Part of a small language model's weights.
Training: a variant of Muon for these matrices, 277M tokens.
MLP neurons of a small language model. Each row is named by its layer, matrix (gate and up: input weights) and neuron, and shows model dimensions 64-191. Each number is 500 + 25 x the weight over its row's rms, rounded and kept within 0 to 999. Numbers have three digits each. A neuron's up and down rows have the sign that makes its largest values positive.
After each neuron's rows, "fires on" lists the tokens most often at its 100 highest values on Wikipedia text that the model never trained on.

L5.gate507:465536546512516512504517478503517485507473490500489490461484479523503522467475484469495447491501462497483503466485422485458472479454489561494473515542536538471481499479527498505479503501484455514465498497479455558544498505497506512468538478487513497463492474487466480536488491485483554506540488500495474495484498497511474483464479496515487473503494518515530467511462472495443518518509
L5.up507:515511524496519497499518499543493543474487527481507488489455536495529524512536484578492501483468485435486472462511512505549490511518467487534497485462505526557507493454494550502516465456482514541508493555516537528456477473485501518483503523536587515468487483490490505534486464486480503501489497514498489530485521495493501490486525475501504508502453504527532491506513476499499481514546
fires on: " as", " called", "\n\n", " known"

L7.gate104:504554526495483472503520478473518516490488503503473499465526490520483467535459486514458487480495491468509486482517493496514494495479506529469508546544527518515511490521522498523493518448504463531517437503489535506489467518497506476488519542527482521500542483510464507531491536477560450535548496484513492482474550525517467515472499494480504511481519511504477453526430510480506511516490
L7.up104:511513494503523497526468503520494521476429504495510487489499486522549464513486487506511467505523496480481541471458500533551532531456525496481507480515562471524471547540482470491508522512502489517523491544489516536505494505484552477485511535542450507511512485500511523527478496478518463473518506493528502520516499510509497525556524500456494460511453505501495509533507537501449502511508
fires on: "-", " \"", " be", " |"

L5.gate366:506519511507565525522476503435518553463489503478494533497528523489508512464475452532482498504552479465473463533521512530531497458490494487506481508548509503470476482504505542489487500469530512540506526489508517512523502499495538488514502538546481494493502465467518518538487503471519519539472514506475495529469524533520513464498561513488544483477501542551536487512525518486501496552516
L5.up366:510521464511570500503460500499512543514519539481547532472543478500480448543526453505456481503502492496511470525489499485501475570504494470523497519522492519526529506537512524470532477506491508548499492489512461531496512493499472527519484485504493478478487497520508519514525518498491482537524449467501517503524497538473474498528534472493458475468546504502502530514494525541479526489482
fires on: "-", "\n\n", ")", " |", " of"

L7.gate109:505516445496514511472461512552516499466524495494508533483485514553489466479531500553533560512543511499506551494456522503531489458501490523502509523494497515501512546471484535530516553432521565488469542513534512560499484504483505474476482520512531517507474470499488502511523476503506496473480501527532484501538511551478487492463525508492529486521484491482495527563507491512521496506504
L7.up109:464490512513481468495486509504535468471535481495473495556492508500504496482512495516488511501505562457476515490473519559446482457488518543512507527493529484452483533511496482491505523502526501487511526503497500472526444501430524494471502510501475519511455461511532461532534501485539475499527493500437502495515532486510522467495515558527457498505478481471484490503526512493491486473515
fires on: ":", " |", "born", "=", " –"

L5.gate271:512516486531506489486463533481513506478450493477483536522480470528486453479529459520464539473530461490477492518489518531529499468493471509442539511535531469504511530463457506448513487479511505538474489489543513535522507516490474443467480505484522514526499504506520502480526500458519486511509503502536478493520489481503538497475514490499524522488478498493509518513478504516491467517487
L5.up271:465488567570503472500533495540527477497478520520488485555491495533474523503545469526465532531510507526476532466467520498493493524521496466522499508478540515521503522477496471513470494508547549463462510506542489488472479509440496510495477499487510480512487482467512482472506472498577492501473517510499518516512472510510467492511428510479499442506480529470506525501521497479506503473519
fires on: " He", "He", "ly", " also", " he", " to"

L7.gate85:540512569472478542494444486475459518534504469512483519449503498512495468473492500490521467510517473481504472562509509524501548494488529507465503505514492474548464496503466469527480486495505454491475492516495528457516483500511518467527508510522489496488463487469504500505474479500494504500504459550500483551503497517482473495499509457500499534514500512518517502462491521497506515528501
L7.up85:507506497504474488506491532496549441483531465488538471514491476490498554523475504485471512527509483494472504479452488508525505500514521503520540503496581486506505542541473535517521520477510484500462476504473471521520499472495450515492456515542472501494425500512487494537519501481509542546485528514485509497457478502500496476523479468474510505499486495490485470501507498486474523484509
fires on: "\n\n", " and", "\n", "-", " by"

L5.gate323:470523535484515485534464515478512487466522522493592499506511540467513489514512485551496538506500495504507441502497495509475496498491501497480482507509469496479505569440492504460520439507519535525508492474481514492519539503458489522522477544485478455503492506543481521502479516515494501524499504505549497502482495522523522521517507496538528527512526497491541454520457499501481498546487
L5.up323:506444518527538503543500503452483501507503500515469464515484543474540519496530482496522439484504505504468532564512503460535517549476499475484521495517493468508496469542504542529507496498506489508480525538494487502481490537472492512495521504505542468516488578521516502490504507521525537493520507466529499482501490521473506506477487495462525504512483503480515473451506487462493471512515
fires on: ",", " Ag", " work"

L7.gate211:551500515485515530512522509555500541555492524492495496447528484450553512459487498465527529466513515506530539511523511499500504467501475469526531487487513529549506489519489498508514489519472504514483491493500516438502519514504489497525523481543531501474487484512557499537492525458508521505493546501502531489474484503515519488421482508519491481527538535484461496489478517528527539505514
L7.up211:500495550520519457577497485513508487519490564481489506492504527518540499477501501538534525486461456524473485528494517544499495474512490518489503501497464514514531514437553508541527500507475480485492530511473534503489486453484489529446491489486521482460445485532540519529488498492498508502531509521508524529504497451513530493507485492537475490543525474480538502501516501477482507483492
fires on: "\n", " not", ";"

L5.gate74:483543506490536523514480462469503510509488488480493513488513490524528506469498511499547485475465483516490532498549500485524510489543483502521474543495529505525538459470529463499463515475515513535480518466527528533510478490516517531490492502508515466492535509479509476516531463519492504465495482492574458467472503459479476490515469502492518471470453538527514489496481505508505454536487
L5.up74:509515544495563509513497522514498499507518532511525459510465488524566502505509480463501450467496498527503499542464471510488487489517511511470472509526531547518487519536531458498485476525551503526516520540537528468565475512520502500537514492507462497498433492543487505502512491526496488505502536522455530488499525528491495506509512464487559484517511506485519512502503511515459493500552
fires on: "\n\n", "-", "–", " rec", "d", " Rec"

L7.gate342:486542495536504492521469473467513493500512526527478484551485536475512500523478506487525470495520501493521502475580518514507501457514457476521501501480514480511514467549503459528523512503488496468503497506507532527555475463493525439470538482465499436502495463493504562515490478493521492531499515467495502529466457506516487526503519479511532475451473502537453503486487517517503492498542
L7.up342:480516499498480494492493423514460477503491499495488432496462516507511523527490516455533475562508485480516487497534549487498515509494493433486489522494489506522535510532507477477515490552498507497508488487502473534520472500472493490527535477524448425467521512493519501523507510475499498495511493468489506544497509506517487493582480494514470551506461529510462533476452485497517490532511
fires on: " University", " in", ".", " College", " Year", ","

L4.gate229:475475533562500508509454509499513511506503524547483471504515472462488472478493534489520506515494452529501491491463476528514478491494498503487487486492516504522454493504487507464500515457497512465485477513488514521530546506507570510500410500541498471526505495467496531525479555477517558539471489478481534489459530493490525510471509474489507503510471520485472481537497472500507480530517
L4.up229:466494541476497527536523475480558525474480504538510488512528527487510527495503517510489477515488498500473467509520519511495504504491510471490495482491541520534546495508521486435463497487517496517479500510490482494489535523488499508458415539544504505486469484525467526502511485474468517483479538486511531515498513502469510519491486504495505466500476491579478530515501507515519514497516
fires on: " on", "On", " On", "\n\n", " January"

L5.gate365:529517529459508538489448487496528526509461427564533479542493500526510523546518480482508519502442489459472517488492499491484501500469509515473469485490484502522461473494503502489455532488522467473482487482523511532526481533498529501477500475506505530515506438526474471528519467486503522495479490489517481464498514528507528514504480521490491495515435520534537507474512510507502486523521
L5.up365:455519481474488491528527540506492498501539474536514518482483487501472523525502499510516493464490547525501515556492498481460497506511512509503493506505485480483473469511517486447487514491447533474524481512512455540531484471506476516501507508492511499486467454460461498516492461483531528488505442561472466519488515513569504487486471502527500485532449507491482493492544496515522487496520
fires on: " as", " to", " called", ".", " with", " from"

L7.gate315:505499491508517495538444531494536506490528466484513539531479448436497521461478475518485521530525455507492488473487488474477474497520510499509511522494487535497496497495522499523499475473500529488433501517494536516517512447492442535428444484510463488533504461501515524518534466477497478542530524507546455522511539490512477504461525496483495495536485462533477490508552508520491513496487
L7.up315:505509480468504495482509510477516477459520494495497508451469489510487513468525462519521493465460490469523519490481470513527449437516540497469500536523482504500481548509507500502475522498502509490475477474484490453489484492495524526492494460467507517489518499530543489500518554515550528496504514472497509493470512473548534525469480508507514479491468510491496456499470498528450455485554
fires on: " she", ",", " as", " he", " and"

L5.gate358:492504490505520501497470467504462501483491469561506546538518507510505503539472503523498482485491481502504432505503504479458499494513490470509514481530511449501504546494490567529495481466463491507479512461490467541505500514481499479550501515471514491526530538511479429525468509491510488514474486487518494480512476488466506502497489473462503492514526509462551473491538492530492506534499
L5.up358:474511515517488491524497445486475496459481484533492498568510462505518535470484539499488463497486486499491486493516527533469540498468548470472485471538463494490507467547484475495499544495476484498523487522508527482539497494415462505484491498519527472513475536484492550507523500467534461505511484501501493458510510491455466515529520485483467517511442503507492495481502516490484496502498
fires on: ",", " of"

L7.gate335:486496561497540488532501488483527446512520454525518507533501456481500508503551489545478502483511460480485493498493502492495518470520485481538430529475467505523455515502477493538474457493493510470482522482524467494484497511532518503483508481493502509494499477478525497545525501503489500531497484476504490476444525497523530523504482490477516474484460521525504537497454501531481533455538
L7.up335:487520550512545483506482475485510504485490512514482545509491492514500488490521501514472492520510507467497503490516522501537492552542491447549512514478508442494504504518493505508471528476521516536494517494489508454519470504498493443484468506557511477472526443517522512463530517496513551516534520484516497507515472489492526481516530515557518525462502530513537485497451554495502507482498
fires on: " as", "=", " become"

L5.gate18:512501474509529503534517542514527482478534479488488522487494500482567527527475473481490498512526514471525477510478496569491509505530493523439502512511560553511545499559501497458474472518517488513516543503506522502518502507490470494509515500502476500470492448496506507535498529522488493498505500505525493474467504468489465539507530534494491523501514520500535509501500492487515535452527
L5.up18:446501496480490522511524521454504486509567476516471492485509495470514512484513498523481487463550454476508535528469494552519472479517464516512511534524512531528511507513526464511483509511435497437488476484490523501514494525522498532462465469470497497501501503482509527490497504471505485492488509504502526503525503512501551510472494577524452504508482508472508492445516524521511486501525
fires on: "\n", " in", " and", ";"

L7.gate81:498512527534470481514491518440521497477470532488482516464502528500539496423534479514503514443513493549530515480498459507504514484507527503529525532514530447488525501457500509484532497538500531501491494516486508527540489494481512468530460512532509462523492489511495499522512525479506467485488512495473521505486512476518477521454480521476537478504470480506522514488500499449501483541500
L7.up81:463478543489490527500502514458512508478526464524522501487487525511506473488508502459499469498508518457502517525506485520461485489530472496456484505524494461518447539506517509530489483537499464540438519495495553550425533499517484499503496524530508505546534514481513507493506463499508471541516502478507494464500472451518498498465471540471515502518524489497468471502531465469529517525472
fires on: ",", " it", " they", " I", " we", " who"

L4.gate242:485461511490492520494534512486490520480490479513523499512473544493482550463507471509485472510527515476529521512520461535472514495478497505512473492497504511514515495513490521484533456449461454496483484444499479484462500543536468517528497502517532481466505509532534519545513502437509511538469482515484467519506537442493503492462483501516548531499514469499462523520521481480536503491543
L4.up242:488478499522465480514465546453508496496508460525479462508507531501475549494497510471486474500515491485505489518493503540518486521427478532479496535453555476480506496510512505476556473527498480453483517522515515532500464522542478506494509464463497447481491518450494527513485469507492507483503519487506484503458513491517483509523510518529525515505472510505511522513515518499520522460485
fires on: ".", "ie", " Charles"

L5.gate66:465512450483490536503495515493537511505446543518488470483521483476496484463546496464521487533489561437512480515525482472503487542483499536520510512503491480491466538501475467495463469502521499490487486472551484537515543508518538492497489523508489507513523503511470514508480495487501508525488502476486475447493513502510517485544482478475489505505479524522505512432508489451469516513530
L5.up66:482507521490473487475472494511505511500502537481529456499535527538521517523524520552445473453479505466453495527488477502509484482497522481531558500505511462525499512552474515552512493499504490473467520505495509491519454533534494442488520484480491449513478435489492483540516467494484516491503514463500453522482553504456493499486512524514485531510470538512517528496502529529519517506522
fires on: " (", " Year", " |", ","

L7.gate268:487492516504493495527496508496496469462455483548497502502472481494508462480547514478492502505500526473480505452501494481514490483498435507499471501521504509513526469497453476524530472497444484487484535543509538511476455498513521487510530488487486515523507502501502519530531534521504477495537531544517429476496500507494508520544502524547513481547481487519484514504559503521488539513479
L7.up268:514461503486482513497449527507489505512470474471509468504514500466547544505479508502478500452530454489485492487528495565521525517503465496547503553500481522535518477450467490511541460508484492524483521479505503489487495484519494516528500534525468520501480525526479511532530476465498484500477514485497534512505515477479537531486538506505497527550461544511493467519499489529500508509478
fires on: "\n", "\n\n", ")", "\""

L4.gate193:504489480494502520488484490523454537468498475524487449521464491491437505520493479534486475474459506523542459467509507534455510469520511446494488481502523497471515533515497527494511494512495486495529498553517511475549486539518498519505500466490523478540516524541476489545440530468497508521497486516459530508514468525518508503491488546489524522491545573517529481518462461491511510487483
L4.up193:465497501456488517509462515467453506516474512521475468481469469482472531461463463509502460480474518482511495468561466542505500497524552473485484458485524511505517548483543515517487470495464523471504485509471494536505490488517528508488485495471500491494476477500498499511509508504478509525474507464521489528476456511482490486481497506583512547478507536514510487488518489468512471508484
fires on: "k", " so", "w", " From", " In", " but"

L7.gate156:486468500506502469539519469487531500516433520500519496499525494528514469461467506498487505515488503479502512476530534494478504502440492471536522519496533471518512510510500496496480504505468523462513509570527509464510508485479531487510503536495481531460485489494433523528485480536546518535487485529479466489467478516490491494572520485499478489499444537475552480490524510511507471495497
L7.up156:520517515506491515511508518494507500465515516557491544506529551510519480505507502480499470520453506510495457513489513472498502477522539485515483490475500540480518508506495485528439479542492455484473488486486540499532524503500514458469479485480493501476502502489470501451464457511534521541527507469525475507478495520471512483469511465521501524516526515480524458455488503464531511518499
fires on: " in", " In", "In", "\n\n"

L7.gate113:525497510491507482500471507494511515507487475482522483490472490495532515448497544440456476484510459517530500500515465544454516479521521487522461478514472483477510498464480508529493499489514495443467524543498515461514519544520538499495532493493482490470545486513504480525499525441503459499480495502514475516485488465471538532470485504491480477514505542521482495511518533476523529453473
L7.up113:509487533516509500506488511463490526489523478464470526504521511508519533506526519484543474493493447549498545521499553504472495460526546483505496467460534453475526490508482495481494520542507467522479486513500541476545474520483564499464517487493484501515512491495518537507477557545501490507444483505496509538511493523489494487487554512544469534542494512548477494497547514481506500507486
fires on: ".", " ."

L4.gate211:485511518523489442528520508478486516544539512526485509467458495537497479461505512505503458536514510473513428508513461521479525467507524542546468537515527522511555543503467504479498473530491488487504489493511549506492488504483517469473494479479500517461529517507482520550500520532480487486561504495482495466514471493531467573532506446529509495475502487482543512470487500488545527512512
L4.up211:509481512517472519498492505501542507514512509479527511499457491497539471525542521496462482498503508472504465510501509544533536494521511517479486443480497502478517516518491492522559445533464540484441466509478531476500483506501499488482489475478500526477488499512504504529496470502507487491479491526547484484489492479467520538466519512561469512505503520461474448533478468520465527486450
fires on: " (", "\n", "\n\n", "/", " K"

L4.gate139:522485500505515488527523429526542493491469491528515513499501498480499492502483498486482518524495469511497503531544530479520499492470474478537523485494517499481494511488474478494514498481478514527523520479489527495459484498452505494503509526494504511476468480501526500464463540514538463472491497484475532502500472523548505528522491534466506499506501451525501495475484458488504489522522
L4.up139:501473449516520518538494497479463494516533517498527496475516466473531483499497538532508477494495489505500503534496521534484481543496580478501503539512510470490519486493490491500498501565500453524496480510516521519541503470538510484501456495461488512441477474537513491481518490504488519504533495503525506454487508482466497545527532503532495483498483486502525518465522531469490490472503
fires on: ",", "S", "s", " of", "ral", " its"

L4.gate428:484498536476469417480449505519537510538515471479511515480465454471466489474474510480491496502467522476492461487514540487454471479494532529561488504514516480509474499525500507541508494490538475475479483500531503536469482488505530494484486442490527494507467495527511531493473511511486466493538504526474485471494505505511488541496490519549491494449478485502510476474513508522426507499529
L4.up428:513485464506512466507506459432503464461451562519497511521484484479494509508510505460509500495528547487474501509486505474472458449518466573500494519478471503441502486519502499544530486451493539525539537472522543523478469481493500507520500473482488497489469499546529460517480520502497518470516507486476497484508495510543515533518503444521502499526474550510468542500539506469487484507519
fires on: ":", "\n", " (", "\n\n"

L7.gate163:506481540487485512480525554520495503508458454525513503525479513465527518517467457569475534489530527508513458475460474492473532487472521491477502466493493519524499520532444528501466563532491472469525475473526496500501506505502486479472518515498518489526524510521481517485484525506526491543492468501527511445521494487517520507489502495473490483490524547502514512538481461505485548509483
L7.up163:477521529495499476512474495496483521534486508513487495498536518495493517489428488549492531471478526464484555523505524522439499500502511471504491508481524510481494507475459475502483518549516488493486456497511487493542510500483482500545515517492493548463485473523495488441556497495523522514550501463531473513555514540481503488504521526499534501511529506519493514477504516488472529489416
fires on: ",", " is", " the", "st", " a"

L5.gate245:466540476494502467473504484503488439519531504466537515487493516518464501536479487459489494490515523481484468515489516478500477492509490498502512492506468528487477496505508535488512509479492455504501550515466511512511542473496498510510522443478526482507500513454525539492488510496535511500578498500494478499467492471456530476500488525486528519534512519500500477458451535503507505470522
L5.up245:490482517529484501494484535525470492502500477509486500516538513457466519491455509531512522466497498519508491506485503461504486524494488515523535497486489499453473525524552509466531466532504511518473494473488498488515437494460545514531534497524448497477503529516564513521482549508546510520502477458460504507496496531509503471489527478474487506493492483521544507475505475520571475507532
fires on: " (", ",", " &"

L5.gate30:518492515547515486517501511524518493491503529490480504496496495528519435456571510499533452500485501503523512503506506497501496526538522480469506520529551524536495511504505510459509557538494485511474524494474529470484485585499522506555492515502508534528503511516513478514503502513527491460520526514484525485528503516469464517513468493517520455544466533510502483523468491514481518496495
L5.up30:514528547510519479511466508499485504477530540468512506537514511463511478485466529446517455545465494506504497444517549501499486490485501509459523517503505508491504484519544493440505501476525517499505518496511471486462502493530503484490480499488467492512507512530519530495484512500531445547539521501555466473484480531484506463503508525479470464535491482481466484441512488540500502494518
fires on: " to", " for", " (", " impr"

L5.gate195:497498498475510505510502475503479501502518569513538530515522459456523503495507490493463481516482472532519436521509508528479466513517517446491507512531507537525481499500514493511488488480553510496519507470525512478510457518511508478434501522519531464490533478526509519534552485527478494522494469466467543536530549490483502514471471486487459495484476458486498500512486426509513507489437
L5.up195:526539564489495494508481524516519500451510501467492506493499500517453457465522498493469475535514535513476493465538515480528530530488450477443466527544472472529497492521522463512480502504493541515504498534507506498540468476514513507496465500504493458512516507476524489540514488539495465475490497540491468510468469508510518456517538491497489527518510508486444486513491484463489530509529
fires on: "-", " al", " not", "ea", "ba"

L7.gate419:491493501476490501480499473474500476481514408455499500450507507494519533476507480514502530476515539478503467509513527485486483484522507472502468481540522467528458539499486505532492505502496515482527501513468494496442520501501488514517500458466485511475478478515474511508507458474485536527501466469536453493516537490467503472504496485465538466480524497510504476473531492557493510531451
L7.up419:480500562520489495496432514489527506511527503481473488505501514497444502514485463456516513549498484509487482517484507544521472488520459487452515524490535499550488481469499535516513494480435471491499509510553505491513504484491512491532535470507469533497496514460526542541499505499489497485515496505423497512471464463565536470486531458501540505495475512507454502462492509533504495487489
fires on: ".", " by", " St", " San", " King"

L7.gate289:451537501474479507533516519545500521526470456513478529497525511484506485513555504516480520488493472470508475494513499519471550467487475531539439526517473525493485477451502510502475535441473508493487483469515517495515445479464523503494480512463494543515532496457463463503487488521497507525501472485524505529498501514529541529484521502502525461486465468527480520509474500541489521533516
L7.up289:444490567481465530518498500495463514494479504530466518528524542476522496513491498483524499485524508462478501534480529490483479505463462500471483460532536470514511504508493495500494507491505516532500500452529485465498512473494484481477518503485457547524451486525465456480524517493533510484550425510498519493535505488477514491532470548475525506455461516481488512458479547528472500529449
fires on: ".", ":", "="

L7.gate472:504431499464484488508491531498450498523513496508498536487514497524480496515532508532480486471499504455586506485492507520483502489545521492532485501527517508465494497436475520475526474447522535510485523566540481473494486489471499483497500511502509485499530523491522503464506539513517519456500467492485484513516545458521519516464517495451510517455519492512504481483510497518433501507488
L7.up472:469542518477490532494492505492486468532494502475534523517489487490520467481546545475515511569524535480484529519506505480504455509506485481526496482501516510470496525460543516563524464500535472526484563483515486488496481479510537502500482496450466478504443493509545440505516512476472502495535546474528528470511518523524522475481531491521456502512500484498508508512508526538509497515505
fires on: ":", "|", " |", "=", " (", "."

L7.gate274:547497464467514506520452509481510486513515538457505514506519472508474533441508474513489526461496487489500494509489501524484507445498506543518469533501498559465503509507485473453504514504532520514485478508553527506511456484477484508466510473495533483487535537566504480509551498492511497510508473495510497464536483484538507495466499487491521453541444488489527553502480506483506455483537
L7.up274:464516477470515455520510515484487514525558518528499473454466463477498474487512425510476527483472472484499480472524485506452526486522515518514473496489492486531461508518523511515493504502538485521496503539545496473484469541510507503498494441506466477474515477506530504481522480514488512500516469487514498472546477443533510499520500479491538500477476516523504510516480501510468481507532
fires on: " also", " and", " he", " never", " later", " He"

L4.gate296:516468479545497494533473459553498497542468508481489481524510467478490485458520495514474501516520482560505534500533495572488499477522453472490500510512509505494510447497437496487488511522503465535473515500500497446530512500468463475490494505477471493493499472498540493475522516498514459491510521473449565482540525517493477480517451504516518485514465499467523516524516486557544505504497
L4.up296:541485526495517487507445465499529492521512511501478497461497500493503530493507512461510492510454521548516486491538491492508538501495428527577476466492468506477508499500521469486456540473459479558512503520485528519496493548508453523518485489502493450494539462487502466496491424496525510542510500469494493503508497453540478508524524530496492502515480530512551501486502483536506495541491
fires on: "%", " not", " m", " km", "h", " surviv"

L5.gate346:455482521452460579453521560487518552523516452509461476432505504506476489472488506492475493496500506490469478500517478487520491501484498521481500485519487499485523514537461480512484479448484448518512493489505527517538498499514477504519524493472504469521512510478524521508476511512481503539487483497498465515461552507510499476507473510459498498525490488538518551475485521487484463492524
L5.up346:488506455478474491495517488547494527511491504500514531473525521480476507489530469507499510503494531485489518485499471545468516481511510460448515475512499565524482525521486539449506511527487480550514477526457487496464457509473445503475491509504512501476482471506532482532480518485472565538509539498520537477457481529501494465524484485499519539446511463510504526544489504498476488474491
fires on: "=", "\n\n"

L4.gate184:488534484524493511514502458521486514513482485497529498550553511488527521473512517488549480481485482490551511513502469486476546548498508463487503511528486513472486511528481496458481503533511499466481471521503527503511492502517536507480510449489500486547520518508514504511520481486488501521472480451529526471545471457532495528455475462542550521508488450471494441519493521476483521530473
L4.up184:457508500470476480463483520509528528484468515556489477495513511479494495491486537482492517469489507545518536453455489465511487511496488488405501457520516505500507470454509487509482494543501507499464554550492496497502470526491502524491519471558487457496530513512539493477521472506508507488532529496470515500462512518488503462486469481494524493492572466513531506485433487517531498537531
fires on: "-", " '", " Inter", " at", " success", " subject"

L7.gate384:534475507528537474481545471497520502494439531465499536515502519520469488516464519510466533517530538533535519536488484462501475533551543462498518511480482488494513506508504538448509470558514473460486477474526526526482537513516518525444530528523479550490495470511495460538509503505500529495510526483505518517496482475526507524505498491518482508477476554535496492512488507501532488520480
L7.up384:511506453516448496574515497537448498458498490510526525456495478502491486519553507522479485486534526494495504496433523503490501531525485480483490534505485534513503481493532505499493503516517534501502478493500495539536565548546497502496470522513537478510485498552505505456470496491513476518491467471526484491543506504530495508495501504531473486508486493498521508483479446496511480496453
fires on: "-"

L4.gate449:496497513513537526512473513510463446497511464504508533552502487529504508549473506501504515507546478487454446501518515483465529546507450466497491516525527497482551467489491538566473488502504480497535454487515541520487484508514525489515544527488471497484495505496494490547519479507484520492509500438516475495528510448500503503503544480467457459534508480479498535506539511543502492516487
L4.up449:523502513483535493480460513492523490502556483491510488486471557557500483468488462438545472544533516495455546493498507460500485470516466462508507506482484498508535513491497500498520536474500468481502503511485495478491468465505482496482505454500516501495507532499537496558487457518538525480502484533514488483492460498508497482514463489494496448549479484502456483482453494494513503504493
fires on: " as", " by", ".", " By", "ing"

L5.gate213:519499481507564515504460479519442505489528499503472555503546483507483511478479471500529497515540513488524550503518502508490531494486543498477488504538460470532506535466480532483501455469516485508505481554473514471523493494526532505490442503492522480526497526495476501531515473516511520508497505494504443508537467523497514505500464508501480479524532518462471493532525511479472523495475
L5.up213:469504516472425511493487455505493479463488490511519491483506503517509503523528532544500491528496516508534487479463468522534577523504512508477491469493493457490505534478506459477494539486496539483487471509544509522563506474510498505493557470472488502491492485486493503444516512491502491475505511510517530479494530470529538500501541482485482502481529517484491490541551537528532484540508
fires on: "-", " of", "ind"

L4.gate230:516533492500537512514495438479494492495487524539510508492519547480509516518526484543509506492497497557482511481532467487487512516481527499522526498503504460461485533525518527487527481514473508527515444490494484512517515475464500540528507508525489490460465499510489541514497533533509502531562487526512500461508495501486511484517493537498548541511466443517526466468451476489540495522517
L4.up230:516535492538515486511520461510505500506481512524489504467505524483505476480505478536525509575495494487478478511512511468501489489448512497498477512481495495491495515548483444493521528530438491490506500464507477481554509502505504515531528457468461527503503480526472522511484485496544495518530479462534512521514492546520491512493485473484508563502519478527526516451511502519513488558513
fires on: ","

L4.gate169:533495509532523545509513518498473520528505453462519503498495553495552506495552508449477516485480521480504505477496500504477495523491475436522521491503479505482507527507484545482520480487518503508537496495458549500509510511518479493518518434491540520535491491479489488520470496475516534537512487478558429459533498513518546499485503464494529490489498524505461538544506469524523559508483
L4.up169:497515487538495524519475477530468528487523507494530516476518527503468493452499493480445516509473512494509495525509581516512472470509464468518547507470498495526497521548496502472473495526468480490492462451485492499467514487528469511501513503415500510506499508520493479470483456460520499477498479479480469463502524509513511518531510544514481518492525508505575486500500470459464482510467
fires on: ",", "g", "ng", " the"

L4.gate370:540489480511489558510492511473530504487507529473477507516536528479473494454523552484530507482544502528515484538533470504475498472497510522496480518499508518483533483473498513525486519499500479529445487498517510527523469483504502492504488524487470481497505527473530520514476466499434453497486521518452498443490502517487487490532448509511518486478463517478540451485490449488467485487538
L4.up370:509531483505535500478519502519522485509530527505497509466542486522514491432498547484455474475517498506508502533507478499472492461561488541494506519480488494452440523512532487513527511524490501465455481484526497511536443507511533509555504476501510482509446470550514513519487538465469491529511535466514467482486492515497497496504540512486488485494516457488519460519495492525522498520563
fires on: "\n\n", " (", " 2023"

L7.gate290:488463458516496472504529507454522512464518517452487520479537521536507489479481511555504526495488502518501458535520524474517478534519563477523532526496473513497480456513500508495513482511530516542536487462566553517481502492511517467461494510500466522491456504554511523510506528534505507557495480463490486507485501502496496493501485484454468496473485507511489485519484522509536475473448
L7.up290:517520485518496518513491485549533513517518510524476482533515484476549496553483537512496486502472539516477499499468492530494545511505457540477463479488467505526482513516508486497485495508497500510492504547469512506476499514500528547454505502492410473459561498524510525515508499493524488450479521487479492563520497488535507512516503526504501506534490509480516502516491474495500514536490
fires on: "-"

L5.gate181:484501519466521482502506501515508514494514476493515492515487510507546498511486497467514532512555511563526508464497475498488505503500529519451482517520514508459530499531480523500500447490524477556513502537461532483493536529520543487467481483533541453530466504527528518496482500479487465523469468494497473484513461472537559497481485489473500476483517500499471501513506526488557504551474
L5.up181:514494513550503497516481509488473524497522467512520451464479551503529480530538552517508473507462512484514465485513471491469503533457493445488470488463464521521421500519504488530505544502522509492510502510515513547483509479486477508515481492508502506496477505489475528518551503517525483510566503477508536481517479472508523499528489497489508514512461495533501507492491474549439504470490
fires on: ","